Part of a small language model's weights.
Training: 322M tokens, 9818 steps.
MLP neurons of a small language model. Each row is named by its layer, matrix (up: input weights) and neuron, and shows model dimensions 96-351. Each number is 128 + 24 x the weight over its row's rms, rounded and kept within 0 to 255. Numbers have three digits each.
Before each neuron's rows, "fires in" lists the words (lower case) most often at its 100 highest values on Wikipedia text that the model never trained on.

fires in: "set", "building", "game", "will", "character"
L9.up9:091129143120152151129107132136121121121181101134113121139122154119130137129158116149143156119135094159138181142107093112093120087106106132065149096127131130179119126139100124123156108106194170142129108151115144096127118092138118120139137136139118109175107088150087135113114125135171164140091075120118123085131112100095144149110098170128118143134143167110176087149101070122118173129109111104151109115135138139128140127148118088119153078121145130137126092129107116144117099142125158108078162128087104126171121077138123113145128131177145157132132128114094143142118140166153134102128158111145117124162160139069120114128140071125154131118120141097115104140143131137122147186105141156121115129137132180073141112106130151139121134129115147116125158075132170157119141125131128

fires in: "married", "son", "singer", "died", "daughter", "sister"
L3.up913:084109112135123123155128120116133118117147108142133147152155138149105106096120128066104142103114115143135108181072130132120123110111132170163106160094139060111140117149121112100140107169124140113154142116081112165155124155126129119097134158134148110185108144161122124150145116106165135149149153086108120093130143106090152143121146140169090152126141117163118166150136129166144178117203126126145135076127092103159130138150117105118146152134122122110112098167149121150106146142156123105131146137085097178147147077125165117129098122142152105123075166135098109142135132104136139131070146121135131131100169121100143112136166124153081174143060177112130078161132104169120142142145098112119157110089170147142082123091150121094117131101138102136104123128117109088159111134088157

fires in: "no", "total", "number", "world", "couple", "any"
L10.up463:101075131139124123143140136100124095159134088115127146163107118144123120175118166126096147130104134151182147118135090114136102111093150117154134148139085156089140121167132151131156134126136147146156171148116149157142163123115130113156118157186112099143110175140146151156140120158185099116108112179097105141138131133148125140094094118178156102121137140151131141119137117078117169077124107107116105122128118148120134094114132119104098115139177141115086164128143115103176099106144151139100116143118157120107100120143126170147108108161122089179138142139114137071130112126102116061153113133087132134085122076140130111129158142134093150115106103080151166139136045162142115132105115173172167155130145063130171155144185078127176090142119120120120156123120145096136133116127132

fires in: "as", "became", "become", "also"
L17.up350:117153124128171175152148120126109107090129101134127126113153114123129115142135163096181120122093131128116147152084145159110135113094139128154099116133142108145142129161172140117126116122154132102136144118111161158083172133121120103145113156128134104137097113132135151132130120115177117134157169112100096168117113158122095206122176189096149108134151119134162089119130115156102128139116118117134123124127147121181153137132130087132157139142115124076117127148093143132113115157102123195166140152166136103160158130138142136106118095117132125110102171122137123098112164160152132085129092111124126114119149147093133119126157107097117130140135118144096099179145138102103098136084124132167136125082137147129100136133156156127169099145090064140140114092132149120108133077115130

fires in: "first", "other", "following", "former", "only"
L17.up1071:071101121119163098131120149119132094112134122115148120127169131114107116152143151136154128154143130063089123151095119178142114117101100107146147134095100102142104121125125173142129136143079177095154171110091155163108163125123115110124157092140164142136118132161143158091123100123137137129124160141114117112119132135137174115102120088133098131135166148144121149107116133169120102179171142121110107096146116133141138113134137136112110134139141124109111114147159159113129128137165135160133117107126141134148133134128170105170116140194154112150101145136114143142080131161145145144103117147108141139128161122137084083110174134120156166122092113094145097131122078148072151133103134140130198177136153099120113105116163124147142138076091163112127124074120114136104186097119131

fires in: "in", "during", "for", "at", "to"
L9.up98:093130166202166132167125130146104112139153133181165127074158147106148111090142122131105157128067114143162146181094056146125136124109112106117114133140133130124162166159136180106119143089131156123172152126106095097080130093111126113153129137116120091114126108083122129111130097179123144114113173165115150128128110119106163152125134157101118126098106091139138103142105135122143112157125157095132107123129136184121106090114160146140139128117113136135165112135197141092164101120150124109141082128118163104130119115129139126124172138136119136090121166113122138133099176137146116087108122103118113111145172123074178104146105100112113112136114107103111149127096128138106145116115120152138152155094194129110101128106130153139137107169116115138102141130112110161131127117127142

fires in: "of", "by", "with", "at"
L9.up313:094090097167161131152153153119089125134174121144124107131133170124130092121115187107145139135123124099136189161082150134137111130092142107116123149182140080121169125131129122141120147126123176090160110130105129178130144139125148108157121175121106114115137105122137148133123127157155112096144138135126165109120156136127110148131096117097130126125159184190110144176116144127134131164145143086140095134147154129161170085148150072144126158137143149135135113100096125131122191145132115115139132125097144103140137109120140137129176107142113106113109138073112123167124134141145141112077156137078110109109182130085122111154145126075110131103119119094094118141125148131098149134127129121143103099118132182128121115079130152048129100125133099121119087107134163122142145100158163

fires in: "the", "s", "royal", "stops"
L3.up829:113128155138136162176105155134111114126117078174142128168109176124140076100165137112099123156119122107129096175120130139114134158109134140132063118118094144132150126143138126134142150118120171102114119104127122165128141147095132119101163132120171114151122136183175121117117125144149108105142168151122138148147113162145132117120116102114084103123103131140113127105074124148137182126167150068090067147155128109125161089107131135132136138133089101093140154123146105102162172151202113146170114134118161150127119126133126110136139132141165111146119098107096148096123158135134123129116135119124101114128140117126112116172152141129127135119119121105095107125096095143122132134124091179125126127136184131130119127105187079117107121126093083141102142138121178134121133183120155

fires in: "south", "north", "is", "formerly", "former", "central"
L10.up404:116107122141125110117058131118106079060140087150133083142136120156135105136121152091127115110126110159135110142142132146106148099166142160130095116110128119150114136133127149137104145101110198128115147146123159118150115158151125124104137125148098125137135129182156105085115105081138136105137124105092097174152094135134149116142149143166072126132151099126138102168153121162146148175108139095142135131102143083129158149115090128147145131148125109141175140154100147170096144179189141114159110157110108108113126127129141092131114105104112094124121111120134138063099152124116117144125067129079099128057166155126119134143115153139142126105133074109125081127113118109116106162119101147090161134130160131097112097141181082100111163154092096147088102153145147112089130157124079

fires in: "as", "asian"
L9.up787:084146146163149159152123116156131083082164145159170079119166124170121113098156152132180148131108101128117120140126140150116153112153082129111123113122158112148115111124122188122141128099080136096117135111121129153109143110146143117148162100129123071142119110122155128095136143155175163123122135143116087135098098166131109168123149169103104101140131130161141136135142109134109142142093111112136151142125122086140172124136120107121143144134088137103150108146145123094111157122081166114135124184139174099134134095138113100117140117139112109062120150083118123112125148174130122100113142133099092142134133136112136133112105131169109109108083091139085137170113121104142118111088140144147144163109145060142137101053179116110094143155131107100125141138149150139068117101112128

fires in: "an", "anson", "anthony"
L9.up200:078122129189122113142122149123114107112128138141136089155116129175112126144181128090106179146121127139121125124095115116124157111088133144150104167170133111130140119118154166108180124107138143103108145138111125126097156136087138109169147159149134118114132109125133139139139120161143141120117095173112123134130144131131094146106157157128122123132137157156159122164140124125112139141093135137115084082103143129127142108096152079111138116138100100120132103131172143074145110138130141124126089145091140137100120111124150127147119131145129101125143154124118138073140135148174136109129161137104113136121117159097127107151116129098102121162118129122112148140165155123179110145137136154148166145113123085096199148121165100129122116141126106183121141155158156111078142099158144

fires in: "s", "specific", "subspecies", "second", "personal"
L10.up695:147114113129150139116076120116095103133109138094155118123146144102130141154134125165123140144156160117140170112099141135144145104125102100126133163123110127129136106099105120092172118108102143126119135105124185188131094145109151116105116115148099123146142152183122157176141103137125154115134109155107144137097184127151087142099121099113121105109116115136123113107135104142166145121158120131133096131098121114141144128102155152107138173153124120159126117120131097150132127097162130133130095151157158135127158134136088102121161137132154121125136158095126106093111104108128142144129131141145091149118100139112105108148144131087119162125118159125130143183155117123117112132169146115101114170176113081101146176123182091131122123119083119144113132110112141107126157118168145

fires in: "the", "to", "his", "in", "on", "husband"
L17.up1198:114138139164163168135127152136125120106106151181126145118124109124120138110139138099079115132121105152124075117126134148123109121073108124141112120168158105133181169127163139109148138145116143113128127184103147159122116192108144095166145111127140115142137119126141141134143106105158155143136132142141092125167117154109111155135106094090131139126114098147173163081132118164125155160151152089073168135097112124108142100107154088129123135122138137098097170096109110114108119153122107127093072156170143149138159134119145134129133130124112159160127129157126119112130128103139137132135068092129081153100134114114111123150119161139108137128111136094101118129131113148100124108154167151166137133133140087098130147092137118131153175139121145099099121126137121141170157070101134

fires in: "in", "to", "a"
L10.up1032:066136122189167154150122139144143119106186125128178141128115148131147121149147118113102092134111092160160142117093111151128158136118149124131093149148088131118152116157058136142132122157103130118101161139112124119122125072062111121174108151139127128114119115186121132141129122190122126149140128145105139126144172109119132141119138136096134100082134081119169068166114097112162140115185111121120094110151157140096135082124142129140146084131121111146091105113111141131162106158142118129127111144102151080139146126138156129126131148145194146139115181063136165061115108108160127072134096136134119147119130138140120108153126105115133123145152149089132160125152108105125136133163134128136137161125149076083136131090129143122162131127148141120116142107109174130173159123156160

fires in: "when", "after", "before"
L3.up69:097089113125107153197141146115102082131187083153148150139104117165111097127138140092107119092072136156091123165097060133118133134110126109100097163192138091126159126139149133109109182143157090125131119129136149119097136144137146117156130126125145106125140116105156138137142128097126140122123128141143160116104139118143135137126110173137095111116159095188173113108131091111090134138107107108144127131124112105136143117136127101127182119144133141102141107153149123148147113112125148126107103088144157156067101121119134098067116096149119118130145105075127099089126157157151148124059130125078125127113178177164127135127144144160111127114146135084106133157124109129160122116116130118122118172094144162081156109118112134133172131136136160129075143115126103100107131074132131

fires in: "national", "general", "democratic", "design"
L9.up812:158141085140148174132117127075099140137131096157100140146118156172091137118125145141154120094125140111106116121084152163154070118142128112143118114096130111145115125107122113122137144154096164116141103090102168123154147113132165115139131137133116127118097089166073125106157108108130123139148101125116144146147136109142134147107182072168147128117159097153131122166154109146157157150154081126106082137146122163120094132096098167066116097147129151104149100131104128156126121142156140190155145103148130106100109064145165126142170096134119119136127147102142078175147132091145121147079155140125108131139153105120120108109157139144154167167125130113134094134154129158113150168096123129102117135140115130073123099096128083111179129127152089126140156114155144113123132146091139

fires in: "of", "named", "called", "no", "forced"
L9.up1090:081111175156132130148174133133100106122158156128149164152135122176160112115135120091142105123106175136147119170094106113127166167107164126114126103102137123111154143139120130118149114119113134123133118149120121141151158080107117121136136148116125124167149089156168145117136136154121117117152097133088135139120121090124134167124158134098159095114136102143152154152110125121131138118099131140150095128145123122171113122099127134136142124138122153119141111142139133156145135096124134133177099155136158121091117099134110097142166132176107141091136145095116111079098146128099119109108109151114086134156180133123159112114135148180109135117110087086075148139129072133128150137120120128151129157076163101125138113094109147113133115156086088174114175105099215069154111125127150

fires in: "after", "following", "although", "when", "while", "despite"
L9.up793:077129152149112135153126127147094097130182100139155153116164119148121085098128121119136130120079126112161166149062078097116104160118092111112089141159172108107146126115169152094106160132107139130167136124127126139081130138133127112146136098138142071142118100120136134129144120119108129129130136134108145114118164130115114189129116165124072139105148148154173122132149129114097116153080112099125114106157118105119170100121141139110179146133149149118131098159152137142137088142114131140122086121155162171093120116129118116084143091104131115107128160127140063088129166167147131141096138106098118126086102163149115114158132121144109135088105133115120167139113157157160126114124117143107155168141172153127101076098105102154135157145131131141100144124105114122121116101127161

fires in: "black", "white", "red", "super", "grand", "grande"
L3.up15:129065114102110118101102106103091116132162136117127151122104144112087124121133114144160155121110148146132125117088128108124101121115162129127129138171108105128168118126138122099139121142141078127149107119118154155145157142130125111132145119168133073168132164167159139211129120154107097186130145144128130166109158104106134146093100147173119097129131134142117115108144074159106169108167130145091107072155146107119142131127127121106123144141164145093159158153133116097121142110168154112149109122104081150116140078138125095100097126164136097139098172148110112143124141123087131097123130117078139137099143167073089120134157166166128151137118153109113114138138107168125169199162144128144118116147112119063150156129161076097141097142131161110139098137159149105165126107134142

fires in: "national", "international", "professional", "similar", "popular"
L3.up345:096098144141142090149107131093116124107108143097153140131117152118143094168117160135068120133120152157133166133084159112126175082084123141171105135127106115142137121113142114127191153094165087134100142128107128154151132107115146115111150086146163143144128108163114148160135107125111176149123118126075085145116162079151106129114096132175134134117166162112113157128143089106146184138131144141104076149098124134117118063084162149103111145121132132105161103153095118129139145122129133133125153168122124121093122071135161134181151124129156094090114153147116132114095123145165135127119134139128132134121124124132096087135132144097143155120139121104102113144141089158126150138123107132130140109157138097114109130099170140101154143133134145134087143098114121122121176110122137

fires in: "in", "the", "carboxypeptidase", "immediately"
L17.up994:147081131136116149110135138128124106108151151166127097159108107143075139127119161128113112136124154124081110140106144136140159151086113159130156178131113114120142126119123155131147093113105126150098088162123134143096117131138103106119151115124137115136118138142163129174145116146136134168121135126155153154109137171132079147126111165107114090122146084134098161126110107072149150125132150140110093162080118092152097149108155107079138145136144134133133145125150131129140117146119096133126143123123101131113154160140124116106144127114123125106128119136095110114146122140169151106139108128123086130118133091101131137152149123100146142132130075115126150181131159106123147123092137160161134179128147119120105110087160150147141160131093127121077130143147150128109155119103126

fires in: "son", "coach", "singer", "artist", "character"
L3.up1495:166114201130127148132128172095107108096166088152139149115130140167122129117128155130151143130109102131153115117097102143139115143081129172163131118104085139150124130139077139118122131171130151137160169143094115151147115089131138110125137139148093074155111101129106125187141129103133135126100142088089130093154161159108125128124154122157125118125153137128119119162096113110142144145103155085142098134084101117133152073125125097122144087122152146107126102149152139141127133161174149140161162126127073121160120081132174081148136110174153098123139155080107098154137095112139148161133137121154139115132134136101104124143143118132152150121100157125124111121146116151128137162135134158145162095129154162081119125116069156074111140115139160155115176104082110097131130119089184

fires in: "team", "record", "stadium", "ft", "career", "date"
L3.up1523:106093121129114113133140135137122114091080103117126150126132103168134114156097114139133129123138162125123154123127128098135124135151141194135121161177140127098137148110148097127133171117126123145149139133144129091119110092113136124137107076163141096152112144160111147184129069143106130180116109142125157110145172106136127124130112104104113077145201142110167143173150115126145100077146135142070113134143114137110102148129118129115122094136170140147134093127093098147140162148125154143134127140149133100146103098132099175101172098181152152168084138159090119129126090106090136144083134146123133112159143144104099109137146122095103160129131083119166189132138145131128181135152111104130085132165131145111111122140136107146171096064144116158098139140136135091159176115148164

fires in: "national", "international", "s"
L9.up399:116103115166129098129092128117105129138113099126134156133096152112124108147123149129109142158120148103097157123077145134121152104123156147183122138111110101122134090163154111114158136135156094114150125125135196155118140138148122107088172165141134140129116143156127158155114121150144123139150137127089146157118143120146103127098111116142117137135157117180106109138090141119144135170150140104112112136102105105141129120174128129136121160143187131140135137147147086142147153105144124149131128101132140145089105164127127159166133095119116116146132127121118092079089107127118109109077111143118101098151106102118078097141124138138145147162118157109129093152083106152117140136140154136099114147163083103151137109125179133083159082119086154100074127135150124123147130150114154

fires in: "early", "late", "located", "based", "up"
L3.up835:142147125126154130098153168127124132119126122147152139126118141125135131100136122135120143099118101119102105155129143096123125135081157128100122158153115127148136167126117130115143125115155164122071098167126195156113080132126131105157105152143128099129154130099113101156135141134162182161160189132126151140145135114098085156124122124112129071139118152100100113163105112103139126126070180114124090118126178150159162125121147140132140125137135140152144125138106111130111084086175109130147082152100091152140131101123155139113166115098104134089139162124149119092141125139144143174133114117163095114097139142127159119172143111117115120149064131149109088098143151092090126123159108114144063112152160147122115196119103148138080141130113156148122140130104140115114163083119171

fires in: "music", "vocals", "christmas", "christopher", "principles", "musician"
L3.up1530:100179150124148139160115118145090124112103100146104101115128138145116110124125120131129125105116133105129106113129110175118093157117125152164097145111119123159139162080116105116134131107096185133152126090131154163142146105135126117189154126133129080140137131076110110088150126117176149144116190132099114124143134138107150120116116091064132113124129156127118117105088120174098111128084105061149107111160060138141139137146084093122139128142093127116130142135153125128124095089150177167165129143094125130097108109129178112108152083128157118137132158141108125093132110152125145138108123127092084124092171120135165124131162158152169131144104122137112143138137111135147134120095097106121137154113134139163122151100113112117121126134153112149102149138121140094098117102140131

fires in: "the", "an", "this"
L10.up286:128122130162114134154127123135115103147144137155162120164105142150148133134168128123119164068127133090172096140133119134124090138133130121148095144146140117126138105128145179134133161094136177117092137105118137119113138150119162118175134151147191135137138166147149123118128095153174133109160067140127085155156080152133123136122107152137106151115124145159129119126096133146070174139111140113128070141094137152141141099114120139123109124140129134115148148134166143085175113109134155129121094145118132134131102133129093114120103105149089102131097113121108162095152128136126130131110138129122125121165143130083170122139123161102136132170125109113091144146106125137160117147128114146133159159154142094108175129096155062157113105140073113142084138137140150126092111150111133

fires in: "this", "no", "any", "a", "every"
L10.up812:075111140147117127156075149072118142116128124126149100143124183131128135136147189123104127127110140124131151110085109123109151127120140131182089153129134131119145122139147138114122128106186166130135157123105107138115164134111118121083114133140139107164137150129134144139145143128143132120111090157108162099154084158137146144126120112130085113104144128139147111157133136094106153126145155106140080121138127132162119083119152048139147088134156142071113123121154144079152137144159111116140113158131148110111114078127146147157153117152128108112135115157141117153086139150126118098119134146091124133107111116108110119132125118090075125094137120139158133135106077176137099123142181148169182095118192127116130153101183101140147089148126114090147132112116163151095133115150127

fires in: "s", "her"
L3.up187:112096138148124162167112142119094040129159112113119132160151136080108115102157115138107149090146127137081108128112099131144153113122121124117136179105133108108161141123159105076166145184160137117149159113118156155115106165050132124112125096139100093117127141134117129118130101107114115158125124109158128099097165138110122142125099129125073112113176130172120107119116118130124162139146099090113117107099121107157138170164174110148162132131104113130105134124133086138162124130121109111120130072142177149104111130137126148116109136151101125159106173132121083109112161120150140109082140134168104131148111104136139124138161141113114138125084127110117128134092113124120111121112144140139098134140110121134165137140158141096141100124151154146153148128127126102159162083105176

fires in: "world", "international", "national", "us", "state"
L10.up828:131103078106088156136125114138157129131103106105124152187106128132114125139122102120107140078107152158121129129095111141142118106142095116175160152113132111140123144130103136114134109116186157117131172130079194173112153084164138108100164158177157138170101150154109127189112122106118116135129123178139097109166146102125120140098136118152126111136177115142121129143149122130137153141144153141174079148052102107116124147122103115127126123143161133095136184137144068180135147089113137117105157113159096114084141085134112162149117091161101111152148138159098073135094096174124151128098129144079127122141139106135144115118117136120118131084127118128131131152143086131149093149119127151152125119140107149103144092144130099121135082155116111105141142107137153117105131110141131

fires in: "an", "animal", "animator"
L10.up533:147074128136099145164136126107101141109168165146128086121130105165102132106156148086079159122132123153111081142147156091119083127082144167124073116143137088097124149154181131108156139140148146133098108160125132148148128125105121114124129170136162110147118139140150126149136130143162151121147135166091101146157102155151128121112135157107104127117133150122152139154150120156109149138115161062118123106114103154125165149121095111137121107158145098138165130117090138073114099102143150126107132129076118143122111066131149147112134121141119095106093127081095142077143135157110155083131156132120103104154158190096127103139114155121123166150079098146080117140124135118112114137121124120104133157156103108144193145113128105100112124118097129131119171143153156147096140126108158

fires in: "music", "christmas", "paris", "london", "english", "musician"
L10.up216:152130152113105110165117106130082131086113134099125110155121139105139135101151166140130142080128121115106157094136146163139102093122152181146122179099092140182106186083123099107151129144101146134138167124105143145132127169136127104147128123122134088158131144135124131140142132108162107128121135094150133164107138123113164141093095120157047133123161124111113148143125083178097131120108122074146091145143085134147138098161153070083129091140127138105122164146117108132116177101148156158131103100132106138105140076127137141121143113145148122134143144120128084123114092110128140128130125132091104125091168149084125125134184181159164155166125123134092153145144102133121125111134105124124099138135116133170104106111127107088121096118139138118111167123132106093128122112145141

fires in: "one", "a", "s", "the", "an", "another"
L10.up1262:141135122147092146155137091099121157137116130151119164107108132115128119121157162106128118156134141132079130202112154094120118152103157128151128167127155125114133127130194148114106125091102130155112122116129141122120131137106145123126123133124138127139151138136160143128132117129108136147123097146150107118118149134131112114113139118114085131127172105161116128120146158108051186127138105132122089135111111137150119148112112129123168141135119092126136178109140063053182085088108145126094118091148118169085106130118143137113110130152112114143122111137128108089123157135153138161021153130138101115104126105115150131134130149086121145117111109108122116162121137158114115157125164165155097148145108093118169158130146118111148056116103065168122127166175176144120152109107178

fires in: "an", "to", "no", "any", "every"
L17.up560:092103152165154167127137115135130112144133140168138118161135121129131121164149134099132141107132149134104139161114104131128097148114112133102147146097139133150125142155187159146147152112170164089110130101138094144131160112118150103122095129146072098131168104120133092127147123191163133151129148121108104127128157122124126183140081134112102115139174122108135129099133158133129126108155098090137116107139111134166127135120154068108151133129124140097174113174118117115145154121121091130111123136158160146119113080134096133106135063147119060105121118069130108098109143143129141152087145149130101153113129132101130115143120178125145134108121138153115180183158139154140101114134123134132154120077134149123130170132154096149123124126134095129137187128110214090145123090117145

fires in: "when", "where", "who", "while"
L3.up1347:131102170133114154133127146127110123115166080186148158160133157153105083133178186094122167109088065133095121180134089131105124180079120126118103160124099105123176178133114164113124125131093164125173100142116168120107090126130111113140127147119119118152117103105150144147131137088142133146138159138116161108141113125096128130121137123098123120133142135145128121123118144120117164107109125066144110140148112115116111119187139136133193141131146156090143101115148130147156135140139120126173137086076122202127115101127143120157143115174148111147149175085121101155123159138143123142110120113131126106107171124128113121127138133137113153141109167122116113126111084146111127119130125126131111114073203179079153096094113138123165133118144156153124133125157153104071128100148164

fires in: "of", "with", "around", "than", "about", "charge"
L9.up12:170063097143107166108166121146106129113152126126114114117147178098136136111097145105128176139124133164143107116140132124126135106100129135109109161148113109123164172156107140146172137098174193143137130187108142189133099128121104116121094196129153124133129150115157130161130134132152122098116197161097132144122126175113125187118127130144096115121136171130119159160102112128122109114102103074120106118173155130155197147151115093154121129139135126127147115113129126117095114119146123105145098145083130115146114162136150140136138136149132120117106170132125131147156155111080138092152159104125133111124175117107119104133130148138100139085107122131112131138117102099109147136121129116142116043105159137146198109141100122111112128111123149071113119100116122146083128092104160

fires in: "as", "with", "withdrew", "territories", "territory"
L10.up1257:067138141142154127106126094153063117136173137140169109109153144113112150131156123129123177127099081175145101146064170136118111104156166139138117114162141090147130129143136185141136149159117191130073126139143180128122137071126114112160147130144073090099135110124126112103132122131139133126139128164089132143149131148131110154105129180108123102130145123115143142145149119128101112158088088101141144136167131126122108094083097144125122110143130131143136128158155133103147116104141163158140092136128154088095141143137155126100109145138161107078105148117164195094130166142123122124108108134113082138116148104123145115161130162116141116124148157126118121141112126139166109111116161141130160091108144069113103133129131117130151150117149095109123140145112139119097144109132111

fires in: "other", "former", "several", "various", "formerly"
L3.up1062:139106119129143135137129101119125094109150122151154119146140163121120114173115168107131160112149073118117118170094115114125118152101132116121149089097103097123126112158102153131124137105129179073111139137074110118124129163146112115146119134126123128132143134161138148113137135090122135159154141138103144162138125097131106130127111065113098139131171129098137126172152161181115146071169100146168166133128157143151123144122101139137144141140168100080085157130150144129124079160109114157112128123122132156130129126119169147156131142129105071131081147133163100125137153140135122128102148121106102126069136135090111141115133103111108149125083129125144081117103112123108142112179156133133135107126151080127117098088193078126150098126108099097128109142150155121099148096144144

fires in: "more", "most", "to", "best", "ft"
L3.up22:159125091150126140151117122110120118113118149140152118122140118159101110094087126103117118115151132158101101139119113103140137145162119152166122203106142120087146141121161102129150120180139135153081140136135158148132115146091119120127140092148137120124121181136097139160141107113086095186116110116140108118135158106115085124134116095125116109139173118122123143172161131162123081130157111175076150101108117105121085136132138107147131107127086088148154131157125067161138110160148114163115126138114111130170137138137124133145153157150101134147116171155112111104144134085116128144097105131150114111114142106099096125129122141109141131110081070142157143125113137139115130162140145114138118081154167115139101117145121096096086127111157132150132132131161109133137168135120129

fires in: "american", "s", "british", "german", "serbian"
L9.up966:096106094152108143147153122168113078096108134131117144147119153091120096178143130115097144109132088141075109135118115115120142124111176150105095166133121132103131127127172128105121169140100123113145162125110165151112138140113133119168183126166136131121127141147151139142117090145112118134102109142123096105153157138106110110102132168124070111126154154174119102106157154145132162133133092132099104123120139108126173107156105129099122150130096117121139095131134114170125114130140134149156138105122137090117083144129157139155123118168136146171129159103090129117119124121112126124100153117104133115160143104120130125135188188139135140130106121138133135133102121119138123110152071110127129150151124134177145118135155085103131125117138173159093113100179168120106146111113134

fires in: "season", "games", "year", "minutes", "days"
L10.up367:088067111134164133110137172120146115129136157114135138153141110141148124152143122075120121137076153119178131127133123089136119101114137129112123113176143118135123170143167142114107162133150115125136111181134099140136128111125122109129176160158097108143140094122144116101161131151174133096111102168092121130161077180122125127118099187146150120107123142157147175116130119117150121149079192079163139123107104125120159117144123109125124099129128138150171149126125126090138110119157200106087087139143124104108141127134091138110123097149108072085172169103111105098117138147137139096143130163120114102140133130095138118143102162108095118105106150123085137143112106098164143107123100205134114177088115133136150149136137113108103133137120129130112170140110137110152153091103128

fires in: "name", "called", "named", "calling", "game"
L3.up897:110088154101111091126130088143096128133134080138122109088133134176133119128121131101109119127146154148172186139111154116126119194102117167168146115110151107078124130112114090130144131152113144102137134107126114105152112099125144117136098097130135111127115127137166118191136128122141154117172125100160137122114162123096125133122164101125127115123160128114156164145095123109092125166098126157121096120161154159117176119098151156146153094131161122156147123128134116127140146098139124109152126115110185118137114130125128126132174127141122185105089149126154159144123112122083132168122121143132126111083141122176126109139182126116156171148090093068116143087141080145112161142117135155170120136141118167115120120126130160141115145097090128164111136167114135087142128099115157

fires in: "world", "super", "grande", "grand", "promoted"
L9.up732:158121132132120118115113148128126089141155124119138145103136137106106153091139115162119168089127131098113112150097121135129115126120131122123147115127121093133157119094145105099158104152147123106089099080134141166165116145148122117146163121160128101158139100129122146158122131109112119144130132121136092195150177122087098138111101124121172114118104116154119096102091113167145162138139150121079110105105142117141120101108176158084107116146174107101130127162130105148133070125162161195166100163123131121105140125142127111119156121133124122143157149156105124140157099120151121120160109115130097102125149105120065116159150146122176160137098103135109141107135138141105162159178125141112074137156126169087103146109127085124128166165110151148138144122150149139177169122138120

fires in: "in", "on", "while", "it", "some"
L10.up1086:109145125144159107111092125118112066145156144106180133139143144167114132168157133114137155149122110095122139119113079125126125194111115104133133162115146127131153105076140183110107172116099128104129126128121145153086142160126130118164167111139105106148119116130152117106122123128168110128139120124106132150124117171103128144115158162162105151103095146117128147099156159096112159116132136089154109117152101138114088106113083159102138161144118128107109118125163131105141130130090172130102074147125129176100146113138174107106121102101080084116163161141128105087131141163141120130097147116114085134138152117163100125138105142112120126110134142134157121155126152133155111111106106127164115132124178121108149120101163123142113112156137103144159111135127159106094153135103125

fires in: "early", "during", "late", "over", "installed", "according"
L3.up823:130150125139118154119151161089105135125156135129124159093098133116130158120114131098126138136099116142115133158116124109124177132090144125135119195129118141106117153158145131121136158164129187125088140174072193146144114131109142120130128150144107078121122095145149085117134130149131137142097162170084149128150166112133063131123124126087157084127121100123106138131087120104155142141123108091079104113161127150124112103088134114106167140139108113162117142136111125149171101137176127131142107118135106125140136101134141119156137134134110080121116151130145112112109138092138139115126080130129107123123131103158153100169136126125130136118103109122128103106126137107098125078190115103146079143120174120098121164135144121115147129163147096126154150098094113123135161116123175

fires in: "the", "states", "mississippi", "s", "state"
L10.up1442:183145107103148162129086135125143107122132109110092099142130111142120154107149150111105137109122154092089104108155148120143148087120109147127103121116091092151120137111150140149137125118112154123109082139115179153145128166169129113106143124121148134124124127145131134090119114126161139111121130118160161128150099118149124116117094123114095107098121097143122146136085147164158095168147129122073168094122172101153134082099133114110120097146154081118142127136125158180103152174173145134137125131131171130149122097138116143135138098145133135141099127128127142149129109115095138082111154132105142138153134105163131130121139159120149147123125087118138118118102126134061179146133116180108121168160108125132150129089178079104198134156115097081103096108169133152117117158108111

fires in: "united", "international", "public", "private", "national", "original"
L17.up1154:156095102124158146102105146115124112121135146147135131152090132120100101133121136076120142128086080125122176145077130119140120110062131166136127107152142116181134074147121107136171131118176166152143192177118135150116162167153116111083155142144133134132129120121128135134149125114100114097138134147101148125094185113136138138105140114148130101127133124131122162168117162171173118158169146148128151142129121113177144096160135134098109118129123144119159135114106116133070135166143107132126171138116122122151119137127119128157175086137126134150193105108104095151085123122155174148157117096114113122131170074140125100126165129112114131158099116102113107123104102130095127116130127154102159097109147127082148115112159119122108078106141111127136146104144163115146127118132181